MLP neurons of a small language model. Each row is named by its layer, matrix (up: input weights; down: output weights) and neuron, and shows model dimensions 288-351. Each number is 50 + 12 x the weight over its row's rms, rounded and kept within 0 to 99.
After each neuron's rows, "fires on" lists the tokens most often at its 100 highest values on Wikipedia text that the model never trained on.

L5.up2381:56 56 51 29 54 24 33 57 61 54 42 50 51 62 39 59 51 70 52 37 52 56 43 54 31 45 33 76 54 45 44 58 57 60 40 56 48 60 59 43 54 47 51 53 48 48 49 62 57 47 63 49 58 30 60 45 54 55 46 73 50 54 59 63
L5.down2381:38 33 54 68 55 52 75 39 47 73 42 34 50 57 84 50 43 43 47 39 29 62 51 62 46 38 61 23 36 27 49 33 45 55 48 63 60 60 53 58 46 49 46 32 58 47 45 51 49 35 52 71 47 61 65 62 42 46 68 32 29 42 46 76
fires on: " and", " of", " been", " was", " or"

L5.up2812:37 66 56 48 39 54 54 47 36 33 47 51 64 58 54 54 49 55 28 36 43 48 36 39 49 52 55 58 65 33 57 41 45 62 43 39 50 57 35 23 29 41 29 47 55 57 75 54 29 31 43 51 44 44 55 48 65 22 53 57 62 59 70 43
L5.down2812:31 54 44 35 47 37 55 52 50 65 55 48 41 41 60 65 48 50 23 52 55 45 59 42 65 48 31 43 46 25 50 52 56 49 23 61 50 64 64 35 43 64 59 36 22 44 59 50 46 57 53 53 53 51 40 52 44 70 59 56 67 46 50 46
fires on: "\n", "-", "f", "=="

L5.up1490:43 44 44 41 36 50 53 46 37 66 56 52 74 35 25 56 59 63 47 52 70 70 57 43 46 36 50 62 35 54 45 30 18 61 63 37 46 46 71 42 53 64 56 58 42 55 56 25 74 49 43 83 59 57 48 37 60 43 59 51 66 72 63 54
L5.down1490:35 38 39 42 49 69 33 57 40 44 60 64 39 57 61 37 52 50 63 63 55 48 58 45 54 70 53 38 63 37 38 47 58 45 26 54 51 32 55 44 48 49 38 46 52 51 37 61 33 43 60 38 37 43 60 55 40 36 51 68 45 57 31 54
fires on: " the", " of", " in", "0", " a"

L5.up80:36 76 53 43 47 65 40 48 48 38 69 48 64 57 54 63 44 59 75 50 54 47 55 65 44 54 34 51 35 63 46 55 56 40 53 64 58 46 40 57 77 58 55 30 51 31 46 32 34 60 43 41 54 61 58 46 33 31 39 59 67 56 58 35
L5.down80:43 17 49 55 45 45 47 54 27 59 60 68 42 55 42 54 46 52 71 51 51 48 64 35 57 45 46 54 54 43 38 53 65 49 66 59 26 69 52 45 60 25 74 62 50 46 53 47 50 56 54 40 48 35 64 74 62 69 59 53 47 46 54 66
fires on: "-", "1", "5", "3", "2", " the"

L5.up667:55 52 79 46 44 42 64 37 36 55 39 65 58 52 42 29 70 52 43 47 48 62 46 59 41 62 45 71 39 30 63 31 46 65 36 35 58 66 62 39 45 71 63 67 42 73 68 34 74 51 51 51 37 43 69 51 46 59 41 54 43 55 50 77
L5.down667:42 60 60 43 65 37 62 63 41 58 72 16 32 45 33 58 54 47 33 42 44 49 43 39 45 37 49 28 54 57 53 38 51 42 56 29 43 42 49 38 27 29 45 48 34 34 73 57 39 45 56 40 35 51 52 44 66 35 58 32 57 56 46 42
fires on: " and", " of", " or"

L5.up2613:17 40 69 47 35 62 63 50 60 55 53 43 49 60 53 69 53 64 25 30 37 57 32 49 52 28 33 42 38 34 38 57 47 38 69 49 50 74 52 52 62 36 48 27 35 50 40 58 67 48 35 60 56 61 59 59 68 29 55 51 66 48 40 55
L5.down2613:45 66 42 47 39 63 40 62 40 53 33 43 56 61 60 54 39 44 69 36 47 51 67 53 27 51 52 61 76 59 66 61 60 61 24 35 33 66 53 52 45 39 37 42 70 46 49 50 45 66 51 48 51 47 59 63 20 58 60 44 61 41 44 57
fires on: "\n", " to", " and", " of", "ed"

L5.up619:43 40 36 78 45 48 64 48 42 51 33 55 74 56 49 52 40 59 54 61 60 55 59 50 60 68 49 50 57 71 62 35 55 37 59 33 49 60 56 40 49 56 45 45 57 41 49 36 51 38 37 52 38 50 55 38 52 37 57 66 56 57 59 45
L5.down619:46 47 52 35 35 66 50 45 56 65 60 36 32 30 39 51 26 40 26 49 40 47 47 44 52 47 67 64 49 33 51 43 42 70 43 50 61 36 47 67 52 27 32 55 58 52 42 58 58 56 63 40 56 60 68 29 45 57 66 61 48 71 45 48
fires on: " |", " ", "5", " from", "4", "1"

L5.up872:46 53 51 46 46 62 47 17 49 40 52 63 34 34 48 19 36 48 58 51 37 48 59 23 55 51 49 31 36 49 47 42 58 36 50 47 43 63 45 58 31 65 64 41 57 55 50 41 58 59 45 64 22 29 63 64 37 36 44 54 47 62 54 29
L5.down872:59 73 62 46 78 50 82 52 34 60 64 45 51 50 46 38 41 58 60 50 70 46 80 64 31 44 45 38 53 32 57 29 73 54 27 56 67 34 41 82 44 54 56 45 53 56 38 82 33 64 52 58 52 72 41 43 54 51 36 52 52 57 47 53
fires on: " ", " |", "\n", " of", " in", ":"

L5.up2567:38 58 64 53 76 35 45 32 29 51 27 50 48 60 68 42 39 54 50 46 43 36 42 60 37 33 38 57 39 52 71 51 46 51 51 73 57 49 63 65 42 40 53 61 69 45 48 61 52 43 52 42 45 42 23 34 35 62 33 37 35 31 54 45
L5.down2567:74 48 45 57 68 28 49 47 58 36 49 66 48 59 50 51 41 57 72 62 55 38 47 38 63 55 58 50 39 59 37 51 45 40 57 73 57 28 50 35 52 35 36 60 52 39 54 33 46 61 49 63 25 26 54 71 31 63 47 41 65 31 66 41
fires on: "\n", ",", " |", " to"

L5.up511:37 58 50 79 61 47 48 59 35 48 71 63 39 62 60 64 34 57 60 41 51 59 35 66 41 24 08 58 59 54 35 34 51 45 44 66 54 57 36 50 54 45 56 46 49 60 45 49 47 56 39 42 53 48 44 54 49 47 34 42 57 62 60 43
L5.down511:49 46 33 73 72 58 46 41 59 62 31 48 41 62 59 36 47 36 56 63 27 39 67 48 51 41 41 72 56 58 41 36 73 56 62 48 55 44 45 55 76 73 63 40 43 36 71 66 44 67 38 57 53 44 62 46 58 63 49 63 39 44 62 56
fires on: "-", " the", " a", "—"

L5.up254:19 44 45 57 34 50 37 32 46 35 65 41 37 64 32 39 58 55 67 37 83 53 44 40 58 50 46 50 43 56 24 34 49 46 40 56 47 38 47 57 50 55 38 61 50 46 45 40 67 60 54 59 38 56 20 50 49 29 50 69 59 44 73 49
L5.down254:58 46 50 50 46 34 56 45 50 72 40 56 57 69 61 54 67 48 32 64 36 60 35 46 59 35 41 53 61 62 65 51 48 46 42 54 28 68 64 41 51 28 63 66 59 67 57 62 46 44 34 46 70 72 69 65 60 61 35 55 70 56 71 59
fires on: ",", "-", " of", "er", " "

L5.up341:53 32 61 52 67 32 54 50 18 57 67 23 44 32 59 39 33 53 53 69 28 46 46 52 55 67 55 46 45 61 58 44 58 53 34 48 49 60 70 43 29 56 73 53 32 68 52 45 57 58 55 49 40 50 47 70 35 54 46 49 51 53 58 36
L5.down341:61 54 54 72 39 65 57 55 78 41 43 62 49 46 37 58 53 51 70 58 41 55 40 51 45 63 64 30 39 47 34 43 32 44 77 55 67 43 24 59 58 45 43 46 57 51 49 52 51 44 50 55 43 48 61 54 58 22 67 38 46 40 57 69
fires on: " ", "–", "5", "0", "1", " |"

L5.up993:64 45 38 48 51 33 55 36 70 37 62 42 68 38 52 55 62 30 65 45 50 51 45 38 41 63 58 62 36 52 68 51 53 69 30 54 45 64 52 50 57 45 57 57 29 53 67 60 76 60 39 71 55 51 53 54 60 27 37 23 57 42 53 35
L5.down993:45 84 46 40 59 69 34 63 37 39 45 54 49 66 46 56 32 71 31 49 65 42 54 35 57 46 52 57 56 35 48 38 52 36 62 46 54 53 61 60 42 57 50 39 73 53 48 44 45 50 55 57 32 65 40 46 33 48 67 45 61 44 42 76
fires on: " and", " on", "0", " but", ",", "on"

L5.up2614:60 39 57 66 45 62 24 47 45 42 67 41 47 45 55 63 60 48 33 48 42 53 35 49 66 62 47 63 54 63 60 48 45 65 53 95 16 49 48 33 32 34 53 54 30 49 57 57 49 32 52 59 56 67 67 29 50 39 38 51 54 45 35 51
L5.down2614:56 57 58 26 49 57 44 55 57 49 34 50 73 46 53 59 36 48 43 68 67 51 47 51 35 32 28 56 56 51 39 55 54 25 53 36 53 49 42 66 35 56 57 50 62 42 23 30 51 48 49 69 49 47 60 47 49 52 48 52 48 52 68 18
fires on: ".", "arl"

L5.up652:63 31 72 71 66 27 47 32 48 62 37 69 60 71 57 47 53 44 53 48 71 60 46 32 51 34 55 79 49 56 43 26 58 67 52 52 48 43 51 44 42 54 47 45 73 66 17 47 50 68 46 64 47 63 49 64 31 57 43 67 45 43 61 47
L5.down652:55 56 26 37 56 48 60 52 54 56 65 48 63 41 39 41 34 31 59 33 48 52 56 43 29 25 53 60 74 44 53 46 75 54 47 57 48 59 50 63 55 63 46 37 45 60 42 34 42 52 53 44 67 58 22 63 43 58 44 53 46 66 51 41
fires on: ",", " and", ":", " but", " \"", "the"

L5.up1770:33 40 56 42 67 51 47 49 56 37 37 51 74 42 61 60 43 72 47 66 71 31 72 53 50 79 50 47 45 65 65 61 27 40 67 80 32 61 50 42 54 39 25 57 54 62 57 37 54 41 50 51 36 66 49 36 55 67 68 51 36 45 39 68
L5.down1770:52 38 66 44 43 36 48 38 36 79 65 63 29 47 49 62 53 61 40 44 67 49 46 48 48 49 49 50 51 71 51 41 51 58 50 48 51 62 56 63 51 36 76 24 44 61 19 49 42 44 34 44 29 44 33 44 72 41 32 56 46 43 57 44
fires on: ",", " was", "1", "2", " "

L5.up109:41 55 65 32 48 50 57 48 42 52 44 79 51 47 61 45 38 44 65 50 33 71 80 58 58 51 53 50 54 73 47 71 57 48 52 46 49 53 64 39 59 90 45 54 49 41 26 40 19 21 48 51 56 51 48 53 56 51 34 42 53 55 53 58
L5.down109:51 48 45 60 12 46 49 40 37 55 39 46 58 67 50 56 67 50 41 35 61 52 50 62 54 59 62 61 40 36 63 46 60 37 51 45 65 39 33 60 39 38 47 41 34 55 38 52 77 66 55 46 59 62 35 49 68 66 56 33 57 48 48 60
fires on: " |", ".", " of", ")", " and", " the"

L5.up2857:41 59 46 47 35 36 66 57 50 28 38 37 55 52 38 50 53 34 57 53 54 45 59 30 37 47 76 55 51 69 62 28 48 36 47 43 52 62 34 61 58 74 56 40 37 36 50 53 62 46 34 67 54 61 62 61 45 55 61 44 55 60 48 72
L5.down2857:44 58 61 49 46 49 45 48 47 41 64 49 60 70 33 77 73 65 58 40 47 53 44 49 61 58 36 59 56 67 54 56 38 48 43 45 51 68 67 26 44 63 62 57 44 68 58 34 32 38 52 62 45 40 37 51 10 46 64 53 39 60 46 43
fires on: " ", "0", "n", " the"

L5.up2268:70 71 59 71 28 43 44 51 50 49 57 48 42 80 45 56 42 57 52 54 49 47 73 51 33 65 53 67 41 47 40 68 46 53 45 40 27 59 37 54 50 81 40 37 51 61 21 61 66 39 58 67 37 31 40 52 53 50 42 60 58 53 60 62
L5.down2268:64 44 56 57 55 61 57 55 36 52 46 46 51 43 42 43 75 44 28 63 57 43 65 56 61 38 57 50 34 56 44 38 50 33 62 46 85 29 31 42 54 63 46 48 52 55 44 45 67 55 47 56 58 64 39 47 44 67 64 71 52 43 61 41
fires on: " in", "in", " to", "inn"

L5.up2218:67 37 58 53 60 37 59 24 74 40 35 66 46 46 67 36 41 60 61 73 35 34 34 36 53 62 37 47 48 64 37 40 54 51 42 50 34 49 34 58 28 58 49 34 60 58 42 29 73 52 45 58 59 67 28 62 63 47 34 54 43 47 44 63
L5.down2218:39 44 57 60 55 54 60 44 51 53 45 35 55 51 46 49 52 58 68 50 54 49 33 34 37 57 50 51 44 46 36 72 54 29 55 44 67 37 57 39 46 55 67 61 30 47 48 51 42 55 38 14 29 33 46 43 55 60 36 47 59 33 51 38
fires on: "),", ",", ")", " |", ":", "°"

L5.up696:35 29 51 33 47 61 26 58 30 36 66 45 62 51 65 68 45 42 38 52 59 45 49 49 38 56 40 50 64 53 55 58 38 37 58 58 48 45 41 39 54 40 61 45 50 73 46 52 50 44 44 61 47 62 36 51 62 65 49 63 65 30 44 65
L5.down696:57 68 56 28 43 42 44 29 43 62 66 45 40 55 48 28 62 49 31 42 30 33 50 55 38 30 42 43 40 60 62 61 51 49 44 64 48 44 33 45 46 36 44 36 45 75 66 42 44 46 51 68 55 55 30 68 54 46 61 38 31 49 47 49
fires on: " only", " each", "nd", "up", ".", " last"

L5.up2732:61 71 52 67 80 65 66 43 57 41 39 44 46 66 38 45 58 53 50 58 60 40 45 57 69 54 67 41 52 51 31 37 57 61 59 69 46 36 53 29 61 76 48 35 26 46 57 59 57 66 43 51 48 61 51 58 72 57 32 52 43 43 73 57
L5.down2732:37 53 32 34 62 38 54 69 50 55 62 56 56 42 64 51 57 58 31 52 44 50 30 44 48 77 49 45 42 61 58 61 35 48 41 38 64 57 55 59 43 42 21 52 46 61 61 56 47 50 52 49 64 51 35 41 54 56 63 58 47 19 44 50
fires on: " to", " and", ",", " can", " be", " is"

L5.up1286:59 47 52 67 19 55 42 49 63 52 56 70 27 66 63 47 54 54 51 52 41 70 56 27 37 38 67 66 50 52 31 27 45 48 47 49 53 43 58 30 60 64 30 57 61 58 40 57 56 49 36 62 52 29 42 51 51 60 40 49 26 51 64 39
L5.down1286:46 45 46 33 70 54 63 53 45 53 52 56 38 36 48 77 56 58 54 56 61 46 63 52 49 57 51 48 47 52 50 48 60 47 71 57 37 57 35 40 66 55 71 38 55 26 39 58 52 54 72 72 77 48 50 37 51 39 46 52 52 33 50 57
fires on: "-", " to", " in"

L5.up1034:39 26 54 49 61 72 43 42 51 72 50 54 57 39 45 49 53 50 47 40 40 51 33 68 33 43 50 69 36 37 16 43 51 70 45 49 66 55 31 39 59 45 46 37 53 56 47 40 58 64 42 39 32 52 42 63 29 53 50 46 21 54 52 67
L5.down1034:44 73 49 42 56 37 57 57 48 32 63 41 51 33 70 55 57 27 48 51 36 51 78 57 52 28 45 54 63 45 50 47 66 52 28 63 52 63 40 65 50 44 51 58 61 44 55 53 51 49 47 59 45 62 50 50 50 57 31 52 61 41 43 56
fires on: " |", " with", " of", "\n", " between", " to"

L5.up17:72 48 52 66 53 45 47 32 23 36 57 63 34 58 72 47 48 46 25 56 33 44 32 47 61 44 56 41 39 46 42 52 51 68 41 51 51 69 50 28 50 63 51 60 38 46 65 54 50 59 58 53 82 39 58 58 56 45 52 65 55 73 62 43
L5.down17:44 41 56 56 45 54 38 50 53 35 54 54 70 34 50 38 74 62 29 19 66 40 66 44 62 56 63 68 54 46 58 36 62 47 47 53 52 50 25 51 49 53 41 46 46 47 57 39 57 40 48 40 59 45 50 27 36 39 44 28 49 36 71 51
fires on: "'", "s", " and", "-", ".", " s"

L5.up3015:52 43 53 47 43 48 48 53 36 40 40 57 28 47 40 47 73 41 50 43 49 45 70 43 33 47 53 64 75 59 50 56 29 48 48 67 63 58 47 39 41 57 32 84 60 53 71 51 53 65 45 51 36 63 55 62 67 55 46 65 44 41 33 61
L5.down3015:48 64 63 39 39 76 36 39 48 57 52 50 68 34 46 43 60 50 35 21 49 40 57 63 89 65 49 42 50 51 51 52 52 50 29 45 60 34 62 48 30 51 65 60 48 49 45 54 52 58 60 56 47 32 34 43 37 44 49 66 66 49 49 29
fires on: "'", "-", "al", "h"

L5.up2673:69 45 61 56 39 77 65 38 47 53 54 50 50 51 36 43 51 43 63 56 57 65 44 51 42 49 44 39 46 78 24 35 38 58 22 62 47 50 53 36 59 42 54 55 63 54 51 35 37 24 76 60 62 46 47 41 55 56 33 55 66 40 60 44
L5.down2673:26 36 39 30 46 54 51 44 48 66 42 37 72 54 50 53 74 49 52 62 52 69 49 65 37 59 39 57 56 46 56 55 42 40 36 32 57 47 68 51 55 31 51 38 33 70 47 60 45 33 51 46 68 53 37 43 55 33 41 50 56 66 34 77
fires on: " and", " the", " of", " |", ":"

L5.up2734:40 44 71 40 46 44 35 46 29 66 58 53 46 51 36 57 52 42 49 62 75 46 59 59 33 65 44 39 59 42 82 62 44 47 55 53 39 42 42 43 43 48 43 22 57 43 38 55 60 53 49 47 57 49 29 51 79 28 39 40 39 67 69 40
L5.down2734:52 49 57 47 45 69 57 27 54 38 20 54 49 53 51 44 40 45 81 69 61 46 33 48 75 57 52 51 44 54 41 60 50 41 41 34 35 32 41 56 50 43 31 39 49 59 75 47 52 58 70 51 51 47 67 62 48 62 65 40 52 55 62 50
fires on: "os", "s", "-", "or", "n", "d"

L5.up1678:41 49 58 48 37 55 53 42 39 51 40 56 42 68 40 45 47 20 79 41 63 49 42 48 40 58 67 71 46 48 63 48 40 59 49 44 53 40 51 52 25 43 36 59 53 52 63 49 54 69 58 62 61 47 51 52 49 35 47 46 49 55 56 41
L5.down1678:56 51 36 62 60 59 61 52 53 64 32 40 41 48 59 37 50 56 51 41 34 21 56 57 51 34 42 49 39 76 35 63 52 55 28 49 56 41 59 57 38 57 43 35 53 44 53 42 39 32 49 37 57 47 42 42 69 55 55 61 56 50 49 51
fires on: "-", "or", "an", "up", " of"

L5.up2862:42 38 64 56 53 54 45 63 58 50 53 37 32 30 49 49 40 54 39 51 35 63 60 63 48 46 40 57 37 49 79 60 46 29 64 68 34 53 41 46 62 61 38 30 69 81 38 42 50 42 53 51 27 55 53 52 57 45 57 53 64 50 53 43
L5.down2862:25 48 52 44 43 24 68 67 13 66 64 34 45 55 66 35 64 42 45 43 85 35 45 59 49 61 49 66 64 54 42 39 38 48 52 34 56 53 51 46 49 51 42 58 34 50 56 60 54 26 57 35 42 33 63 32 51 43 42 38 58 44 59 56
fires on: " the", " ", " a"

L5.up1839:55 73 51 45 54 65 51 32 59 23 53 32 48 39 33 39 42 68 37 58 54 35 65 54 24 44 41 35 53 29 41 42 43 71 46 58 42 36 23 53 57 74 57 58 37 36 60 44 39 56 50 60 30 70 87 50 53 69 50 29 42 47 65 65
L5.down1839:61 39 42 70 30 51 37 49 62 74 28 57 49 62 33 29 66 31 54 59 59 42 44 45 62 41 36 70 34 36 50 31 46 47 55 31 47 38 76 40 43 50 61 36 42 63 47 43 53 42 38 66 73 51 54 67 52 62 39 54 62 42 69 62
fires on: " the", " a", " ", " their"

L5.up569:75 33 57 61 66 53 16 34 63 43 38 34 46 57 58 36 37 57 71 59 30 61 42 65 40 69 35 65 42 59 52 50 46 44 40 70 50 49 38 54 57 42 54 47 73 59 33 42 52 51 51 53 22 64 46 59 79 54 67 46 24 40 55 62
L5.down569:42 43 45 31 33 45 79 48 41 60 47 60 61 52 57 63 40 60 43 42 44 27 58 27 31 46 52 55 56 30 51 65 47 56 43 37 39 61 55 35 49 58 46 50 37 40 62 43 42 49 59 40 42 63 47 62 49 42 35 36 56 70 57 38
fires on: " by", " of", " a", " with", " an"

L5.up193:46 62 55 38 48 46 55 69 51 35 29 49 49 71 65 47 48 48 63 28 59 32 65 31 48 53 34 63 56 69 49 42 36 50 25 38 57 56 53 73 25 45 49 26 53 70 70 52 46 28 51 58 49 70 50 48 58 53 43 54 51 72 51 65
L5.down193:44 42 71 44 59 72 47 62 37 55 59 50 59 59 45 36 32 51 54 42 71 55 23 36 37 60 44 26 48 47 52 57 36 76 52 28 50 56 39 59 47 55 43 53 64 32 60 48 53 55 60 27 72 55 65 48 58 51 60 40 59 42 48 53
fires on: "\n", "|", " |", " the", "The"

L5.up570:68 55 66 61 42 55 30 62 64 53 39 59 50 58 42 80 44 38 49 30 45 76 50 57 25 49 45 55 49 52 66 59 29 51 49 64 58 44 61 59 41 39 53 61 70 15 66 43 62 53 54 59 53 73 67 69 61 76 49 79 35 53 34 41
L5.down570:34 48 41 43 43 61 43 56 67 42 45 44 35 40 47 35 60 45 82 70 63 34 50 49 35 37 32 52 29 53 57 72 71 47 52 52 67 62 37 41 91 50 47 47 48 64 76 61 53 39 42 63 64 58 62 29 33 36 41 35 58 55 43 38
fires on: "-", " of", "'", " |", ",", " and"

L5.up635:57 47 55 35 45 29 62 43 54 50 28 58 41 48 58 47 31 43 79 59 54 77 64 47 49 50 43 40 56 57 49 42 52 66 68 73 32 61 64 44 46 73 36 46 58 30 44 52 42 62 48 60 55 48 73 70 73 52 33 44 64 52 65 35
L5.down635:55 46 49 51 09 68 62 30 54 54 54 36 50 72 46 36 70 58 47 52 42 54 50 61 58 53 45 60 54 48 52 60 51 46 27 60 56 48 41 68 38 31 49 67 34 47 57 47 51 41 43 24 45 56 23 36 42 54 57 50 49 61 41 44
fires on: " of", "-", " and", " with", "s"

L5.up205:54 76 67 59 65 48 66 53 39 42 50 57 51 54 52 63 57 48 67 68 56 61 55 56 59 31 54 36 40 44 40 43 40 49 61 62 58 45 67 43 48 54 46 54 60 33 63 50 53 54 51 56 51 35 50 78 47 38 55 56 53 46 51 38
L5.down205:43 55 35 31 46 48 76 54 46 38 67 59 39 64 62 25 48 57 54 17 41 45 75 48 32 57 47 78 77 60 58 43 42 58 56 28 22 60 36 57 32 37 42 35 39 36 71 54 67 25 54 40 56 41 51 67 57 46 50 58 29 55 36 65
fires on: ",", " |", ")", " to"

L5.up577:51 58 56 52 47 57 44 47 62 54 32 40 48 66 44 45 68 53 38 54 21 45 49 51 60 63 37 62 23 28 65 43 46 66 44 41 47 77 73 50 51 33 52 55 33 42 37 66 74 53 50 45 43 44 65 37 48 51 46 66 53 36 53 65
L5.down577:60 34 73 55 50 43 64 37 64 73 50 80 18 46 42 29 46 53 54 59 64 56 38 55 57 68 62 59 69 70 42 37 43 42 31 25 48 36 44 75 37 43 51 50 49 60 37 60 44 77 45 54 51 51 55 70 48 42 40 61 69 43 63 44
fires on: "N", "°", " to", " of", " from", " |"

L5.up2108:64 21 57 43 37 55 52 54 58 34 33 43 46 59 37 49 35 64 62 47 37 55 73 31 41 40 42 38 30 63 43 35 60 49 56 34 31 27 61 41 23 41 36 55 71 42 42 53 35 48 46 53 57 62 55 47 51 59 28 58 29 60 48 47
L5.down2108:54 46 41 44 55 44 33 39 49 58 41 66 29 54 47 40 56 44 54 32 53 45 40 40 39 37 59 62 55 58 56 53 37 43 30 59 59 51 37 57 75 55 51 55 65 55 35 63 48 48 31 38 68 34 45 39 46 53 52 42 57 53 42 54
fires on: ",", " and", "G", "\n", "A", ":"

L5.up1728:35 40 54 35 62 28 31 48 45 49 62 55 48 52 58 64 30 60 43 53 53 49 53 37 40 44 39 67 25 57 53 55 57 36 53 43 51 56 80 49 57 50 50 61 61 71 50 56 55 32 72 33 44 53 50 33 43 48 59 67 62 60 44 36
L5.down1728:42 57 66 59 27 35 62 63 60 53 58 43 34 49 46 49 67 52 63 73 60 52 41 35 49 53 48 41 49 59 62 54 54 66 54 43 39 52 37 41 36 27 65 57 35 46 40 53 43 67 27 63 57 45 64 44 54 50 56 35 45 74 67 51
fires on: " the", " his", " a", " their"

L5.up1334:57 58 65 53 58 22 57 37 39 57 43 40 45 57 33 55 50 49 40 20 42 64 43 33 51 31 33 45 38 74 52 39 68 35 41 40 60 17 47 50 35 38 48 56 38 47 55 51 27 42 54 47 45 58 39 49 43 76 25 61 30 31 48 86
L5.down1334:56 49 50 37 44 37 35 53 36 77 65 57 52 64 78 50 71 40 44 76 62 41 58 55 62 47 43 32 61 33 42 51 62 53 55 55 52 49 62 65 53 54 41 49 52 43 40 64 57 57 60 48 71 43 54 34 56 36 49 53 58 52 69 49
fires on: " and", " with", " |", ",", " who"

L5.up578:35 58 46 61 43 54 52 51 42 30 42 38 43 59 67 41 46 41 45 42 45 77 66 43 40 46 43 53 64 41 67 57 50 48 46 43 32 57 43 51 48 46 52 61 28 84 62 62 68 41 50 70 39 50 66 75 61 50 39 49 44 42 49 62
L5.down578:59 33 46 46 35 63 71 60 37 31 61 48 50 51 49 49 72 56 60 50 65 53 56 39 56 70 57 66 56 73 33 48 47 40 40 61 32 42 61 45 59 54 55 44 39 44 57 67 55 63 69 51 63 59 43 64 45 70 49 57 51 28 53 48
fires on: " a", " on", " to", " made", "0", " an"

L5.up1277:46 48 70 36 37 69 57 28 65 63 54 59 68 52 26 41 53 69 59 51 52 46 45 38 46 50 47 47 47 45 68 46 47 53 31 54 64 55 29 57 43 58 22 33 50 66 47 37 51 38 54 63 43 60 45 41 42 47 58 50 63 59 78 71
L5.down1277:46 59 31 54 71 55 56 45 50 56 46 59 42 42 43 60 55 44 72 51 51 58 44 48 54 41 54 55 26 42 65 52 59 54 76 75 37 44 35 61 46 29 61 74 65 31 50 48 50 45 59 31 46 56 59 66 54 43 44 69 43 53 38 72
fires on: ",", " H", "1", " ", "6", "4"

L5.up290:59 32 43 75 49 51 52 56 45 57 36 56 53 43 53 61 42 53 61 55 64 57 55 43 67 44 46 51 51 61 61 46 29 52 44 71 62 49 35 60 55 39 58 40 75 65 44 30 40 52 48 43 46 81 50 51 68 52 50 50 52 51 53 60
L5.down290:49 44 41 32 40 51 30 57 56 43 51 40 70 40 61 61 38 61 62 52 47 53 47 47 50 54 53 70 65 36 28 57 58 54 45 44 47 72 44 39 54 40 25 54 51 78 47 43 65 77 60 47 75 54 81 43 54 36 75 66 31 25 19 63
fires on: "\n", " |", ":", " with", " of", " "

L5.up736:44 53 50 53 54 63 40 50 57 48 44 59 77 55 48 76 48 50 45 45 54 44 28 34 21 38 67 59 40 39 69 46 66 29 61 49 48 48 51 36 42 54 40 40 35 54 64 35 52 58 63 50 40 57 37 57 55 51 54 34 44 36 31 59
L5.down736:41 49 53 37 29 68 65 50 38 44 43 37 65 52 52 57 67 64 44 29 62 43 36 49 50 61 42 74 51 59 50 47 37 74 42 76 77 49 44 63 59 31 52 56 32 36 64 53 64 41 43 73 57 52 54 28 56 55 56 47 50 40 62 64
fires on: " |", ".", " ", "1", "6", "0"

L5.up481:38 51 47 67 43 71 65 44 50 40 48 41 48 41 42 38 49 47 47 55 55 37 40 42 51 56 42 66 43 43 59 43 59 49 39 57 41 52 44 40 73 44 67 57 65 71 42 33 50 57 23 60 41 39 35 69 69 43 69 68 57 31 34 72
L5.down481:39 62 62 39 59 56 47 39 54 58 47 43 54 54 64 66 43 65 48 73 60 43 45 27 48 74 47 23 55 70 33 55 51 49 51 40 21 27 36 56 41 24 39 53 32 48 61 34 37 37 45 50 53 49 38 59 59 41 59 43 36 43 55 40
fires on: " a", " second", " an", " the", "-"